python train.py --num_hidden_layers=16 --num_key_value_heads=1 --norm="rmsnorm" --norm_place="pre" --parallel_block=false --init_std_o=0.0035 --init_std_up=0.0198 --init_std_down=0.00296 --optimizer="muon_variant"
MLP neurons of a small language model. Each row is named by its layer, matrix (gate and up: input weights) and neuron, and shows model dimensions 176-239. Each number is 128 + 24 x the weight over its row's rms, rounded and kept within 0 to 255. A neuron's up and down rows have the sign that makes its largest values positive.
After each neuron's rows, "fires on" lists the tokens most often at its 100 highest values on Wikipedia text that the model never trained on; "fires in" lists the words (lower case) most often at its 100 highest values on Wikipedia text that the model never trained on.

L10.gate113 [ 71 102 132 174 165 164 132 131 153 113 112 135 141 144 155 145 122 178 110 125 118 110 106  90 122 128 144 154 132 120 132 148 158 144 163 106 149 119 143 134 147 170 103 129 152 113 122  89 119  82 120 133  89 125 140 114 127 145 161 165 107 105  88  75]
L10.up113 [118 139 133  69 138 111 104 133  64  89 134  95 142  90 133 145 118 161 146 166 112 154 125 172 162 100 142 182 154 117 137 102 113 110 129 128  86 105 125 130  87 168 125 110  90 121 145  94 134  76 112  94 104 169 146 113 147 146 120 129 128 108 130 100]
fires on: " as", " is", " As"
fires in: "as", "is"

L9.gate84 [126 160 120 111 130 142 140  81 170 171 133 123 115 132 150 150 129 108 136 133 139 140 127 103 144 152 156 172  77 163 102 164  89 170 125 182 138 130 122 114 135 132 108 119 144 145 155 112  82 134 130 162 150 152 141  90 150 132 148 163 112 120 128 104]
L9.up84 [114 167 154 126 118 156 120 142 126 134 123 150 120 138 112 156 129 173 127 169 104 161 152 134 140 139 135 134 113 136 119 128 128 163 140 133 129 107  69 127 122 146 135 128 138 120  95  94 112 145 137 157 109 106 126 117  89 123 149 117 125 148 136 158]
fires on: " who", " that", " they", " They", " not", " which"
fires in: "they", "who", "that", "not", "which"

L5.gate374 [ 95 153 109 129 116  95 121 110 118  98 105 124 141 152 119 131 152 186 156  99 124 141 115 189 145 122 112 150 125 123 125  80 134 132 116 154 135 148 156  94 109  99 161 106 102 164 122 130 135 185 158 102 170 174 165 153 112  98 139 126 120 119 120 133]
L5.up374 [117 143  92 148 124 129 140 158  99 119 117 169 182 131 112 149  99 157 106 123 114 131  96 103 113 157 149 171 129 180 127  98 111 116 137 148 143 131 146 122 116 112 155 116 103 117 121 100 138 144 148  75 180 127 128 124 161  98  95 162 119 133 134 131]
fires on: " Old", " New", " long", " ancient", " old"
fires in: "old", "new", "long", "ancient", "oldring"

L5.gate407 [124 155 129 123 117 130 110  67 132  69 149 102  78 173 137 151 145 138 146 158 106 124 136 161 165 131 168 126 125 117 124 146 173 181 119 153 128 145 121 108 157 148 126 153  96 112 154 159 165  86 164 126 142 115 151 124 146 138 154 149 122 129 112  95]
L5.up407 [ 86 113 164 102  98 135 102 107 121 123 149 123 179 134  78 134  70  92  97 171 109 125  95  79 115 174 108 143 121 127  90 102  98 110 121  88  98 143 150  98 102 147 155 123 143 111 115  91 169  91 140  96 124  82 147 132 145 132 149 162 135 104 122 154]
fires on: " New", " is"
fires in: "new", "is"

L10.gate146 [ 97 148 127 129 115 116 168 165 179 103  99 142 156 120 134 118 124 128 135 155  92 121 119 159 122 103 151  96 131 152 151 144 156 121 127 112 126 137 134 151 170 139 111 113 158 177  91 145 123  96 113 106 154 123 123 155  95 128 154  80 125 143 179 140]
L10.up146 [114 158 144 113 120 120 145 147 146 120 108 116  86 153 124 160 123 102 125 121 129 123 129 122 148  77 123 148 104 165  95 116  93  99 155  93 150  93 114 134 140 106 110 122 120 135  73 135 135  89 126 162 132 115 163 158 115  93 159 163  97 101 137 154]
fires on: " which", " there", " There", " that", " who"
fires in: "which", "there", "that", "who", "what"

L3.gate78 [109 148 151 144 144 144 152 162  63 122 124 166 150 127 149  92 130  89 121 135 109 160 126 142 144  78 146 106 147 109 120 138 170 152 145 109 142 151 111 131  93 144 118 139 122 111 185 137 119 124 128 144 107 129 125 151 129  97 152 142 162 108  77 123]
L3.up78 [111 171 150 172 166 109 104 126 126 154 116 144 110 157 155 135 123 122 140 143 131 103 131  96 109 106  72 172 151 110 141  56 125 152 156 126 163 117 139 161 117 119 121 172 189 108 117 122 112 132 107 128 118 139 125 153 126 131 118 167 133 124 145  95]
fires on: " south", " north", " east", " South", " back", " west"
fires in: "south", "north", "east", "back", "west"

L5.gate183 [107  95 100 118 132 135 131 139 157 157 131 144 149 121 126 148 141 132  97 112 120 125 122 172 168 123 172 178 146 128 132 154 156 116  88 115 156 111  68  72 142 131  91 141 111 131 127  93 126 142 111 110 151  98 165 127 133 149 137 121 125 101 135  88]
L5.up183 [127 145 123 112 121 132 136 134 154 139 141 139 118 132  70 103  98 141 134 150 138  96 131 107 131 133 152 133 132 179  88 147 103 123 132 151 116 151 153 131 159 116 178 149 128 136 185 127 188 113  92 119 103 119 102 112 101 111 142 117 129 165 100 149]
fires on: " until", " before", " Before", "Since", " Since", "From"
fires in: "before", "until", "since", "from", "post"

L5.gate60 [142 130 133 152 183  85  95 185 136 122 112 109 123 118 100 112  99  86 138 168 118 142 110 110 102 138 102  86 117 111 143  81 148 155 121 121 127 122 123 117 143 151 105  84 112 151  99 111 134 148 119 129 149 105 136 111 125 133 143  80 132 133 120 136]
L5.up60 [120 116 109 112 155 126 101 132  99 159 112  93 141 117 127 103 136 111 136 104 116 128 133 149 150 108 142 107 128 139 111 111 123 142 157 111 151 125  99 136 123  98 121  81 181 146 111 102 147 108 149 135 139 106 113 150 127 117 139  88 110 133 123  92]
fires on: " University", " http", "ook", " et", " Court", " Republic"
fires in: "university", "https", "cookman", "et", "court", "republic"

L3.gate237 [127 128 140 132 126 145 150 135 134 140 119 116 166 143 134 113 185 119 126 128  85 103 115 161 165  93 123 111 126 158 107 137 144 122 117 164 126 141 131 122 120 153 105 148 104 180 149 123 155 130 132 133 172  82 148 162 192 155 132  95 137 179 156 133]
L3.up237 [122 145 158 163 107 146 103 147 121 169 109 158 113 176 112  99 116 136 149 149 109 112  82 111 116 131 126 153 176 123 101  99 139 103 122 124 115 107 104 130 120 122 105  85 173 109 202  96 166 121 149 117 160 113 185 130 140 149 142 140 141 149 146  97]
fires on: " season", " year", " Star", " present", " war", " day"
fires in: "season", "year", "star", "present", "war", "era"

L2.gate219 [120 121 106 172 111 122 123 114 110 138 122 182 154 114 109 117 116 114 126 185 105 181 175 133 177 163 120 162 128 155 143 111 188 144 125 124  88 148 174 133 155 114 154 131 116 123 129 140 147 102 108 117 126 118  63 145  86 169 103 109 106 120 107  92]
L2.up219 [114 127  85 103 116 139 146 112 100 125 152 153 117 105 125 116  95 157 128  93 107  77 129 186 141 127 117 139 158 174 169  98 131  84 167 100 148 137 104 105 134 106 118 140 109 143 111 104 169 127 140 140  71 100 101 177 121  97 109 169 126 156  94 147]
fires on: " an", "An"
fires in: "an", "anion"

L9.gate285 [125 190 109 113 155 111 122 140 107 136 166 114 109 120 161 148 153 129  97 131  96 101 121 155 162 108  95 130 178 131 133 148 107 118 112 104 108 129 125 113 142 176 143 155 119  98 117 122  67 170 136 137 100 159 113 130 174 112 114 169  96 127 115 137]
L9.up285 [123 106 138 131 141 128 146 134 174 130 123 151 125 140 136 148 131 140 150 163 120 163 168 110 155 135 130 121 117 109 136 130 142 170  80 126 180 183 128 128 179 118 110 125 163 138 110 110 157 150 144 142  98 144 129 152 142 140 130 143 169 143 106  63]
fires on: " of", " for", " in", " not", " to"
fires in: "of", "for", "not", "in", "to"

L3.gate157 [121 129 138  99 151 139 203 112 145 103 129 186 117 147 120 109 109 116 134 137 146  97 115 128 158 169 126  73 113 139 118 100 114 155  87 136 129 186 139 117 116  88 154 130 111  91 161 138  95 123 117 133 168 142 111 106 125 158 143  87  76 121 126 129]
L3.up157 [130 163 133 143 116 148 143 109 133 139 124 128 105 106  92 127  65 105 126 138 144 149 148 139  98 142  90 114 123 144 136 110  94 130 179 156 194 105 143  98 108 116 166 157 137 116  97  95 120  93 160 136 134 146 144 117 135 140 127 123 108 150 140 147]
fires on: " new", " original", " lost", " full", " lose", " Original"
fires in: "new", "original", "lost", "full", "lose", "former"

L10.gate93 [143 150 110 150  89 111 116 167  87 146 125 151 180  64 130 130  84  94 145 114 139 142 149 145 168 109  97 150 109 115 125 128 145 147 143 152 131 137 180 106  88 180  99 141 106 147 121 136  92 120 101 139 130 122 145  74 168 100 154 119 148 122 116 151]
L10.up93 [120  92 126 122 157 104 168  96 148  72 164 127 148 120 159 113 115 167 158 126 106 154 169 112 167 104 122 138 116 144 140 126 100 119 134 128 148 172 167 151 129 132 119 182 124 121 154 117 121 159 120 137  68 105 156 171  90 120 164 166 119 107 119 136]
fires on: " in", " to", "In", " until", " from", "On"
fires in: "in", "to", "on", "until", "from"

L2.gate150 [122 114 144 120 142 128 136 108 136 120  91 129 159 161 167 150 137 145 144 166  95 162 133 130 140 124 103  94 125  92 160 135 133  94 142 135 151 131 171 115 149 118 147 134 185 160 103 137 103 138 134  81 115 113 160 120 141 133 144  86 150 103 127  97]
L2.up150 [126 162 111 131  98 146 119 148  67 129 124 146 131 107 112 176 127  94  74  98 116 150 119 123  70 133  90 136  97  78 134  92 127 164 125 153 131  73 119 109  91 129 150 145 136 144 123 140 135 133 133 155 113 156 162 117 130 122  97  99 103 153 132 138]
fires on: " such", " Sen", "pat", "such", " except"
fires in: "such", "sen", "except"

L9.gate326 [ 79 109  90 138 148 140 112 138 117 141 150 139 143 155  92 142 115 121 115 144  88 110 151 130 119  82 110 119 146 145 137 135 126 149 166 119 137  92 132 162 129 158  99 124 155 160 156 144 120 120  87 155  87 126 149  78 160 130 139 139 143 125 127 110]
L9.up326 [ 99 125 105 136 131 116 136 121 138  95 143 155 124 162  86  94  79 131 107 135 126 175 121 142 159  81 123 140 176 135 156 132 100 116 183 115 127 112 169  97 111 143 151 143 153 130 133  85 103 105 142 137 107 115 142 105 100 109 150 129 169 155 132 129]
fires on: " while", " before", " as", " whilst", " but", " when"
fires in: "while", "before", "as", "whilst", "but", "when"

L3.gate178 [125 134 149 137 165 149 174 118 149 104 107 126 147 121 170 135 158  96 143 140 151 110 118 138 156 136 158 200  98 143 166 126  94 157  87 110  96 142  96 151 134 109  99 176 145 147  94  93 133 157 135 119  92  98 157 104 142 101  86  95 107 122 155 170]
L3.up178 [145 113 174 135 147 124 142 137 130 137 144 115 148 136 108 135 136 128 143 114 169 102 105 130 127 105 168 124  67 125 149 131 165 123 130 111 104 127 116 139 118  90 127 134 140 121 110 173 113 102 140 144 141 144 154 122 104  92 154  88 100 128 148 168]
fires on: " His", " They", " It", "It", " He", " Their"
fires in: "it", "his", "they", "he", "their"

L5.gate289 [167 127 122 142 157 118 122 157  81 149 145 104 129 181 178 131  91 134 155 166 146 141 173 120 166 140  94 152  76 127 102  89 146 154 157  87 157 105 120 119 124 162 180 164 137  90 146 128 130 101 158 124 114 119 145 121 147 100 119 136 155 162 112 182]
L5.up289 [ 84 138 112 156 141 149 140 133 169 149 128 164 137 180 121 149 168 137 127 116 130  87 152 114 115 133  81 127 133  72 106 150 120 162 181 152  98 100 140 114 162 109 126 118 181 146  73 129 125 165 136 121 107 142  87 142 176 158 115 113 109 118  94 129]
fires on: " as", " As", "as"
fires in: "as"

L9.gate303 [126  98 123 146 127  88 105 128 145 126 149 122 115 158 110 142  92 120 113 138 119 162 131 140  93 141 119 162  99 120 151 138 127 116 142 122  57 122 132 123 119 159 104  95 143 125 175 124 108 123 176 125 111 155 154 123 162  61 137 144 168 130 134 154]
L9.up303 [ 56 114 112 171 107  90 155 129 120 112  99 130 127 137  71 118 156 122 108 126 123 144 132  93 120 150 156 147 171 141 108 113 128 166 125  53 147 127 133 118 115 116 101  62 150 134 134 107 109 155 128 123 120 142 119 153 123  96 121  95 160 130 105 117]
fires on: " as", " of", " respectively"
fires in: "as", "of", "respectively"

L11.gate47 [167 146  98 156 107 100 157 116 162 162 103 148 160 140 164 114 156  91 106 127 129 100  79 176 185  97 139 132 151 123 137  47 180 203 123 108 159 118 112 117 108 138 121 121 144 126 131 159  96 125  78 141  86 108 114 160  98 109  94 142 114 114 135 110]
L11.up47 [105 113 137  89 147 139 131 157 155 110 175 135 107 106 158 101 142 134 105 120 125 180  98 111 108  97 100 148 182 121 135 128 130 107 133 109 138 184 116 153 114 145 190 161 127  94 112 101 183  72 118 126 167 129 119 150 157  87 120 170 128  84  32 135]
fires on: " an"
fires in: "an"

L2.gate422 [119 132 161 126 138 185 118 149 111 153 140 106 153 112 153 122 107 121 122 101  88 111 174 122 164 125 102 129 141 107 106 121 129  88 116 123 119 105 140 161 143 102 148 136 155 153  99 123 167  96 173 116 118  90 104 132 123 126 155  99  92 146  79 109]
L2.up422 [127 135 164  99 128 107 140 120  84  85 143 121 109 141 109 192  97 126 138 142  81 112 171 135 149 160 102 151 134 120 180 125  90 115 137 125 142  94 127 135 136 167 114 183  99 125 109 113 102 105 160  82 101 118  98 144 147 146  68 126 136 128 124 115]
fires on: " one", " One", "One"
fires in: "one"

L2.gate14 [161 134 139 156 138 122 132 128  83 154 115 126 137 106 100 113 160 101 135 116 148 149 129 129 142 123 102 151 121 161 111 111 124 128 114  76 142 169  91 114 142 118 142 122 111 129 171 126 144 144  83  77  93 103 102 143 133 150 148 144 104 101 120 140]
L2.up14 [135 126 144 143 128 121 126 116 113 154 119 174 133 132 131 123 136 102 107 143 131 119 134 140 135 117  99 176  93 145 138 105 149 139  83  90 179 145 132 103  97 100 156 153 149 163 116 154 155  95 125 130 125 143 115 135 177 114  63 107 122  86 136 132]
fires on: "the", " An", "An", " See", " see"
fires in: "the", "an", "see", "anson"

L5.gate317 [137 108  90  91  94 116 120 181 120 141 104 136 110 158 128 129 116 151 119 111 169 114 135 137 121 181 161 103 126 147 112 135  92 129 165 139 156 133 141 110 151 154 139 198 154 110 133 107 130 107  77  98 137  96 153 100 112 134 154 125 137 143 132 110]
L5.up317 [152 119  87 118  76 138 142 100 158 111 121 110 118 120  77 151 138 134 106  85 133 113 117 152 151 142 108 175 104 134 153 118 112  98 131 151  94 166 158 144 132 139 141 135 150  57 125 121 152 142 110 105 122 150 124 142 116 146  98 153 125 111 106 144]
fires on: " and", "ami", " by", "ung"
fires in: "and", "famicom", "by"

L12.gate381 [142 127 134 142 159  86 133 138 111 110 152 137 146 122 141 148 102 150 125 136 149 103 107 157 129 139 118 110 146 105 115 123 144  75 168 137 153 125 181 143 104 137 115 156 140 109  93 109 119 152  99 121 126 152 167 105 189  95 126 139  80 150 137 123]
L12.up381 [103  95 103 102 143 128 139 138 130 104 161 144 159 154 110 127  95 126 130 125 108 135  90 135 159 191  85 144 116 134 177  86 153 134 169 127  90 126 128 116 121 152 144 156  94 122 113 166 128 121 158 100 157  95 140 130 139 159 129 135 117 135 115 126]
fires on: " a", " and", " are"
fires in: "a", "and", "are"

L2.gate437 [114 106 113 129 159 158 152 142 133 161 152 172 148 120 131 134 136 153 123 107 116 141  83 133  84 112 132 104 123 129 143 138 136 149 115 165 112 130 124 143 107  74 134 112 113 175 115  90 146 105 179  87 111 124 103 125 125 110 139 157 135 118 130 170]
L2.up437 [136 180 125 148 144 137 124 143 114 131  97 123 148 177 143 106 143 119  94 113 124 118 116 145 139 135 122 192 144 112  89  80 115 128 103 121 139 126 116 125 162 135 116  61 133 163  95 109  95 111 121 119 156 123 143 165 121 137 112 102 104 135 112 114]
fires on: " year", " season", " Cup", " Season", " Year", " Championships"
fires in: "year", "season", "cup", "championships"

L12.gate395 [130 107 121 108 135 137 129 154 150  98 104 145 129 136 169  88 134 168 123 138 135 123 139 138 164  73 109 117 138 122 107 121 128 113 127 101 138  99 104 125  97 126 139 177  86 149 170 148 147 122 119 122  95 143 154 160 125 121  81 115  85 107 113 114]
L12.up395 [ 89 120 147 119 146 117 129 140 122 127 116 151 109 148 122 145 119 113 112 117 136 131  95 110  98 149 125 122 127 109 132 126 166 123 128 102 117 104 127 141 136 108 109 113 132 140 149 123 108 127  83  61 123 161 104 164 121 104 121 133 109 140 104 160]
fires on: " was", " and", " as", " is", " a", " its"
fires in: "was", "as", "and", "is", "a", "its"

L13.gate128 [105 162 186 149 121 132 159 117 157 130 126 146 122 133 138 150 140 135 129 148  92 109 120 148 148 146 108 129 153  99 150 118 151 137 128 114 154 138 132 130 137 160 167 168 136 140  78  92 102 132 160 120 118 138 182  92 124 155 100 155 144 114 149 124]
L13.up128 [150 123 115 133 114 140 121 137 186  83 167 107 123  91 153 186 132 144 157 117 118 138 149 158 102 147 138 123 139 103 107 129 107 127  76 119 111 120 112 120 107 170 108 155 143 111  91 103  80 144 146 132 117 133 134 136 104 154 132 132 166 179  99 112]
fires on: " as", " at", " of", " by"
fires in: "as", "at", "of", "by"

L12.gate275 [151  98 125 103 113 142 165  60  96 166  84 161 129  92 162 129 133 134 161 122 152 140 127  92  90 155 126 120  99 117 156 152 162 144 136 144 118 127 102 114 156  96  92 111 167 135 126 115  96 109  92 128 109 127 111 148 109 133 149 150 130  82 159 142]
L12.up275 [137 133 140  99 142  79 127 108 146 134 124 131 133 125 121 135 144  99  98 164  91 123 132 120 135 128 158 122 102  98  85 146 160 154 120 165  89 138 132 113 118 113  70 114 125 103 117 141 111 146 101 159 103 119  94 116 116 140 119 153 128 151 142 177]
fires on: " in", " of"
fires in: "in", "of"

L2.gate148 [149 104 170 113 142  86 141 126 135 105  68 119 102 118 106 151 136 176 123 139 165 132 156 130 215 118 107 157 134 135 154 166 149 132 104 195 101 140 121 177 110 171 138 127  60 117 121 133 153 100 136 145 127 130 127 134 133 162 104 121 111 116 151  85]
L2.up148 [164 138 156 133 104 124 127 166 179 128  99 170 140 142  62 181 111 139 115 123 126 120 138 136 118 133 167 165 148 155 107 111 156 133 120 170 120 128 115 103 121 147 132 142 113 155  90 130  52 122 173 147 132 174 129 167  84 124 152  94 104 123 101 152]
fires on: " It", " it", "It", " they", " They"
fires in: "it", "they"

L2.gate224 [ 87 138 123 107 157 131 102 119 156 139 141 107 139 170 106 127 109 122  84 133 167 107 134 129  91 125 148 144 114 160  87 164 118 123 132 114 110 116 134 100 132 128 107 127 142 160 108  91 136 119  98 104 121 109 139 121 147 149 136 114 150 130 109 129]
L2.up224 [129 133 112 175 141 122 162  96 130  84 114 140 157 131 143 135 105 133 124 128 102 156 127 150 177 130 125 106 161  92 134 135 143 165 120 156 115 143 149 145 140 137 165 104 154 129  94 192 151 174 155 144 106 162 119 126 136 142 128 149 132 126 132 110]
fires on: "up", " up", " released", "top", " down", " Up"
fires in: "up", "released", "down"

L2.gate75 [151 112  89 144 153  90 163 129 148 139 136 119 152 173 134 124 140 102 162 113 147 118 149 148 197 146 102 116  83 128 133  90 130 169 104  91 144 139 105 145 121 130 150 113 150 110 147 121 116 165 169 150 121  96 157 134 158 178 146 109 119  98 169 145]
L2.up75 [143 147 140 133  88  98 124 138 116 137 127 116 108 124 144 146 139 154 115 121 134 149 110 114 126 168  74  66 116  79 171 127 110  97 130 117 115 145 112 116 124 104 169 100 130 135  80 122 127 121 133 159 109 102 141 111 163  95 134  75 131 147 101 118]
fires on: " on", "On", " On"
fires in: "on"

L3.gate117 [112 137 127  97 104 130 109 127 106 110 154 148 171 118 112 141 136 113 148 122 122 168 167 134 160 126 156 116 125 131 140 112 129 144 118 176 152 117 102 136 132 134 148  78 139 160 103 140 106 142 131 107 124 133 130 151 133 133 143 124 123 103 224 152]
L3.up117 [136 125 123  77 110 112 144 154 103 126  91  85 104 103 119 120 150 120 100 118 106 125 115 115 149 147 120 119  83 117 167 107  92 152 110 120  95 146 102 144 149 122 129 110 153  74 118 169  82 137 140 117 128 110 105 138 142 118 137 125 120  90 125 132]
fires on: " it", " there", " There", " made", "On"
fires in: "there", "it", "on", "made", "what", "in"

L9.gate208 [134 114  85 126 160 107 106 116 141 126 124  98 116 140 148 123 115  79 154 109 188 173 121 170 113 126 126 129 137 115 158 145 160 130  92 141 117 119 144 147 111 111 108 131 131 119 157 149 137 138  88  89 123 139 111 137 122 125 102 108 103  97 161  95]
L9.up208 [120 123 129 117 118 119 109 141 100 122 152 162 120 126 108 140 112  99 175  94 133 131 123  81 115 135 100  89 159 139 108  85 110 114 127 178 160 108 122 147 123 146 140 104 121 130 150 140 110 142 110 116 136 129 123 136  76 135 145 177  92 152 138 102]
fires on: " the", " of", " by", " from", " with", " The"
fires in: "the", "of", "by", "from", "with"

L2.gate121 [127 141 163 164 115 110 173 104 134 154 125 142 127 129  97 128  86 149 151 163 168 176 158 128 120 126 183 137 122 164 125 150 118 142 109 132  96 122 137 153 117 136 133  86 140  99 105  98 108 175  87 106 107 112  85 128 172 146  95 134 149  97 134  75]
L2.up121 [117 117 156 145 135 134 119 172  75 100  85 114 162 162 129 102 101 141 151 143 134 101 114 138 146 116 139  35 133 125 165 139  88 128 111 127 109 154 132 152 136 159 151 111 135 180 121 143 103 132 118 117 102 139 152 124 121 130 147 139 117 110 107  81]
fires on: " out", " up", " off", " down", " sub", "pop"
fires in: "out", "up", "off", "down", "apoptosis"

L10.gate364 [127 145 162 120 101 127 134 121 119 126 124  87  84 154 117 137 127 123 156 137 115 144 116 137  93 119 127 142  99 157 148 117 108 117 103 129  93 138 107 141 151 119 116 150 125 166  93 134 148 118 112 108 158 111 179 144 156 150 129 103 139 136 153 107]
L10.up364 [142 185  94 162 131 107 130 141 118 159 137 132 120 120 147 168 107 103 154 145  81 161 119 156 124  88 135 114  95 144  88 106 170 133  87 116 132 130 105 138 116  88 110  99 110 149  99 168 152 116 162 124 117 105 146 143 132 108  89 114 137 105 141 132]
fires on: " She", " He", " she", " They", " they", " he"
fires in: "she", "he", "they"

L10.gate41 [132 135 151  82 176 125 145 117 162 123 115 146 135 117 197 131 123  98  91 146  98 151  92 120 139 153 191 147 117 119  96 127 162 150 121 153 129 127 163 133 120 151 118 165 157 144 100 142  96 118 107 101 133  82 154  98 159 145 128 156 107 102 109 129]
L10.up41 [127 156 120 178 138 110 127 109 174 161 144 144 101 184 114 116 129 103 147 167  61 107 120 142 106 103 106 121  88  80 126 104 157  79 102 111 101 125  87 115  96 147 151 104 105 112 141 141 167 120 147 140 124 147 135 162 124 131 143 138  98 136 107 126]
fires on: " in", " of", " by", " from", " per", " on"
fires in: "in", "of", "by", "from", "on"

L2.gate314 [132 144 168 127 101 112 129 166 132  93 105  89 117  90 170 157 164 111  98 119 132 126 133  84 129 141 123 161 138 155 174 144 137 165 124 141 108 155 131 151 151 100 138 138 158 192 127 142 140 118 137 130 106 146 153 123 146 131 154 150 126 132 105 142]
L2.up314 [126 103 116 132 102 161  80  92 146 119 128  82 147 142 120 157 132  99 112 196 125 119 127 151 118 131  77 117 143 103 150 131 117 127 123 121 165 177 104 159 148 150 165 155 136 149 119  79 159 108  92 130 163 151 144 139 143 126 124 107 119 205 169 159]
fires on: " then", " stream", " run", "hil"
fires in: "then", "stream", "run", "martyrhilda"

L12.gate355 [ 85 134 106 134 120 159 116 110  76 137 141 119 130 144 120 123 155 171 121 126 118 146  93 145 126 156 109 101 107 120 163 113 141 137 140 133  71 128 131 134  98 101 184 148  92 107 117 116 121 137  83 150 118 121 106 140 149 148 143 144 116  75 158 106]
L12.up355 [167 140 121 133 134  75 117 128 113 118 132  77 104 148 126 122 144 163 159 128  86 136 132 159 131 141 179 126 118 123 113 114 138 128 112 126 118 166  86 133 130 109 182 129 106 128 118 106 131 101  84 131 140 138 126 106 162 135 124 141 103  95 133 145]
fires on: " was", " were", " being", " is"
fires in: "was", "were", "being", "is"

L12.gate43 [157 161 156 119 136 149 111 138 106 120 127 101 146 127 136 122 121 103 155 132 145 127 138 124 121 169  98 164 133 107 100 128 122 120 113 153  94 124 142 177 168 149 122 180 121 137  85 132 125 120 121  68 145 123 124 118 117 156 127 110 155 120 102 152]
L12.up43 [ 78  79 124 120 139 142 117 118 131  75  94 121 144 124 128 131 109 136 107 111 134  87 134 107 153 135 138 117 161 118 101 142 139 114 149 161 137 128 138 109 122 132 107 153 106 150 151 167 128 106  92 105 168 142 135 153  87 139 141 114 106 139 149 104]
fires on: " of", " has", " in", " had", " have", " with"
fires in: "of", "has", "in", "had", "with"

L11.gate4 [ 94 114 101 165 154 147 123 152 122 126 154 123 124 130 114 178 161 143 161 113 125 166 112  94  92 101 105 142 148 121 120 133 122 126 126 117 165  89 122 110 158 154 161 173 114 112 144  92  51 124 112 160  68 132 119 183 175 127  90 133 148 124 109 158]
L11.up4 [ 87 148 108  69 115 159 124 145 128 129 135 126  92 129 111 109 143 108 156 117 126 152 114 111 108 142 145 179  77  76 116 128 105  95 132 130 130 108 125 139 141 130 151 124 158 137 123 120 119 113 122  78 100 169 117  94 146 122 125 103 114 161 107 135]
fires on: " as", " As", "as", " Is"
fires in: "as"

L10.gate140 [158 109 127 154 141 138 160 102 153 125 111 144 140 105 123 128  97 126 110 126  74 118  94 120 128 168 102 114  90 140 161 159 137 142 164 132 115 138  90 170 151 100 165 100 157 127 170 124  84 146  94  94 122 120 165 138 123 119 117 136 142 110  82 156]
L10.up140 [121 125 111 165  94  89 137 114 131 127 138 138 103 147 161 141 108  88  99 115 116 129  94 163 144  92 101 120 106 116  97 112 158  90 168 154 136 156 107 143 146 136 112  95 104 135 114 124 137  91 137 157 133 114 144 101 119 125 124 150 127 110 100 145]
fires on: " of"
fires in: "of", "in"